Part of a small language model's weights.
Size: 15 layers, width 640, 10 heads of 64 (5 for keys and values), MLP 2560 SiLU, vocabulary 33273.
Training: 711M tokens, 10851 steps.
MLP neurons of a small language model. Each row is named by its layer, matrix (up: input weights) and neuron, and shows model dimensions 144-399. Each number is 500 + 40 x the weight over its row's rms, rounded and kept within 0 to 999. Numbers have three digits each.
Before each neuron's rows, "fires on" lists the tokens most often at its 100 highest values on Wikipedia text that the model never trained on.

fires on: " and", " to", " of", " –", "–", "-"
L3.up1404:507520518460481528581451461528523531461423490517472526504615507534466472526536471437521513510539523450522498524503574485510477464460542458433434550542473529531513500518486487537488538508522423492545461513479604469518497522461541470519559461499492553549588462439580544556540474580505512488453543502508561501464516513482510553481551416509481533445524488471443525501542570507466516472446583436441520509454513474453531536499474539549516538534504490519519529510512561535477468486444430464492423518504586476542407400480507519527557537490471491569531520486538556494512480433447462495541552429463545525473521510549488512494522467487533527579525542499447570544538473497480576452466568485480475556516510490552511588517516525492455540514546469510541514462520480497447548500498473

fires on: "-", " metal", " rock"
L3.up2526:519520520504505551491497461518431523505581516520449486539489503524448478550459534420513491526549553550480401542515518454436461478479561437502498590551503497494450485554477496483479458484558528439509466448451542516519484509455537518560476425513531463573479469549630561481480544449570501526499515479536490436459511540495454550481492500510479574558497508438479437543470557461512476507526516467425517411494535495516448528516475509492467418507500521505477443471561488489487527492522468503476559502505535520526471462513515466481520516513473617520596407518466480492458487533519398465504474424448567477556503475517536525550490570466439459494513495525424547523489496582430572490469581527481569475494546522473516475538522512504506441538470457497445474502467463533521536549454475

fires on: "-", " and", " Country", " while", " with", " along"
L3.up1330:503536486577530459504469471525468564529563503504551548414391525429463516511582505493516562458483540520504372488510501553509511568555560489493501590482528512546457480507500512423492480491502521513506470518508465452544530452515529480514449571497539505515490510509564565569482486511489553491501508441575512509438525508538481500439431475527440504498531604470595481521477502470517502542501471419554520505474480512564473426554509553425549500564557520530504453430420476463545509476532497568456433455442547506554462494523461501496458553518458547532608454530514551561514560540516488508489447500419501433532500536469522434498492574577485591491493505531480528555475541448526447578404494529544466485571477536416462495571543538436525461520436499535402514492544491422447391508520501

fires on: "}", " mi", "+", " in", " ft", " of"
L3.up353:487545446466488584518519497544470478566464554549522449513502481489470590482516512594460575503510442515518467554455471476578485554537561478449539575492470569544438548478514475531489539499527527528463507429431485528523515442538571471466493555527506515502451524549482457541504491514410497513553534527432520576544508392455434457527536502462521476547575442492510515538525538529544497520579514560521466529506466545494470424502571537499488466519442530504570514399406477549459479514552481447513401599571478540476509476556556519470409524529488446511533496433504505479546455466564405452591496548404567562525459570507538530469512456564542472483435511501482465481533485540553472443478489477564491446438479419511471460532409442487491456522443498498483462444512471447512481513479523

fires on: ",", " of", "v", " on", " for", " in"
L3.up2098:503560447457574456458494473533520490531481564467480419461489498498444539495486524494537414492459507524441568483537596502474568503555475511521556419553469523499509492476541533512546547528529508512493445475506497511496464546561508528499501387550487476419466502486474531485547462469483505534527552392532419426521522453552429514504467477462482458575528474511469464495565503467502551514532567456548491499495529563496446460538493478483518508444422488484493567487478501542510510490575478466598454501486491511562485519522526522494495553505473520512601481505503510450505506462515431459514538438532496568577414501492510456524382482547497547552458479521469516528494481470571504437455444496432513452473523423394528553468514480474568564518468512536544445481458489470507442551556525

fires on: " before", " without", " no", " to", "on", " since"
L3.up532:477545568513508527494532501546502554582461508498518479532462528532462505515499528512520577473449460493475553452504528515541507508479595491417550509522529540484462485509463543544493446503540499507484500415464489467526457517462568520463549414443469573442519474548498491458366479579530524450448487495549484551478470478562521519506554486493479475499440436554539482512510487483524523495527471524472464555522562565473548597526489431544519536491465482584558443491532482478507611490520511477512496428486449452485457499465493522446539530566479495460478473509490551500561533475482415464457493461523453505560521547595421449558533536518523493464442529505481471472506516504554445553481498518435500450573524448572479465491480446498455371491512470502536491452545472540489462494578537

fires on: " |", "ing", "|---|---|---|---|---|---|---|---|---|", "ating", "ign"
L3.up1684:520482562520531441442550497501472501442490449506485440545505511511524440384433514469514524500518580492567431452478520476561448553445536433511480491550513489516505468506522569504498471529510514462574450469472486540516477444526493530574573484473429409521562494490434588485474561514415481441547529515448535443519513458497531487553488591497577503501457454473506484466571528435463473470573439457459492494459499500519500552532484510475413505593462543486526483543506490490460473493455474460477576624561479472475495519527456424447539494465449459507475514516467507506498511494549538462453533509515555541517471550567537496521529468451498480489464465462460447421537545497495459480471463477571532477535495517430515548575545478478541487457498454507500488458497556462532520512479494

fires on: "-", ".", "'", "at", "l", "k"
L3.up82:470526453502545549518489513534510574545490538473507478593523520586541535529511508503547498445486493549490490435449494535479502544500475453508462509487440505464529589515510513526472525427434545503455559440537471515548492520544526527489484431480464472507469530487568527500543521521425523488481460499507501543504498503483486497466512542536485528487507450528533444547453592500487536535544496537477520452496520485463465445500512507458518464526470543470517431542482503467493533507465491482448562506526435510568476537516457509450582466500483537457532455470500573470520499534484508475496501438565470441471518483502600558544447483478436500504516501490470524543448567544494507489475456469451519454549482453528462484539503549533456488520379531569450529436468507472559492484537500

fires on: "2", "S", "s", "I", " and", "E"
L3.up27:587539509510551522472518413492509426445485433525592519483509542510509455476487529544540497464489528493480485505511548517488508482515533462498504529528485507531481486532515510490490572492536479533497469542572498499573488539481464494486477488556484510547563507499557461526529515491553509437472552514475428520440500599445467466537468496532494532482524521534500457456438572449496403461576487453519584538430408459469477476459520535546567514528460531460533506453466506503459534507501500444561550474519478450632517480564465460543527536501456527429515452459490564521556526487547447536450492480432571538511526549556516427504517453521442553526525486530501544480542515500441539561452496446531479441523495496527436522510493551513479511505544541512508486444475531438513511480484476

fires on: " medal", " in", " after", " during", " for"
L3.up2419:531506514580467538502463490505527502624502480432510500442474561556383490433517457431543472392548562527502452494527517491514571512481555462501524500505521559498496502489483524529523498494485509534546484440459459498466535494557458528461467388535554493563478542539549500520486454509450463506443481538562435417513474469489503449497489576477461514458443457514454497465508497493548419516518476468493575478465520536519472391468510587531466473404499429472507535503408471475501465476504453469525456500491486470542515602533428524529573493540454428472495496452475438463524466450503494480503520461505528561435478536527533520520468475499456543595444496519435546463471507565478527504506521489543481557459506537452484523475554526494521523504521473471493558499552494505377519447431515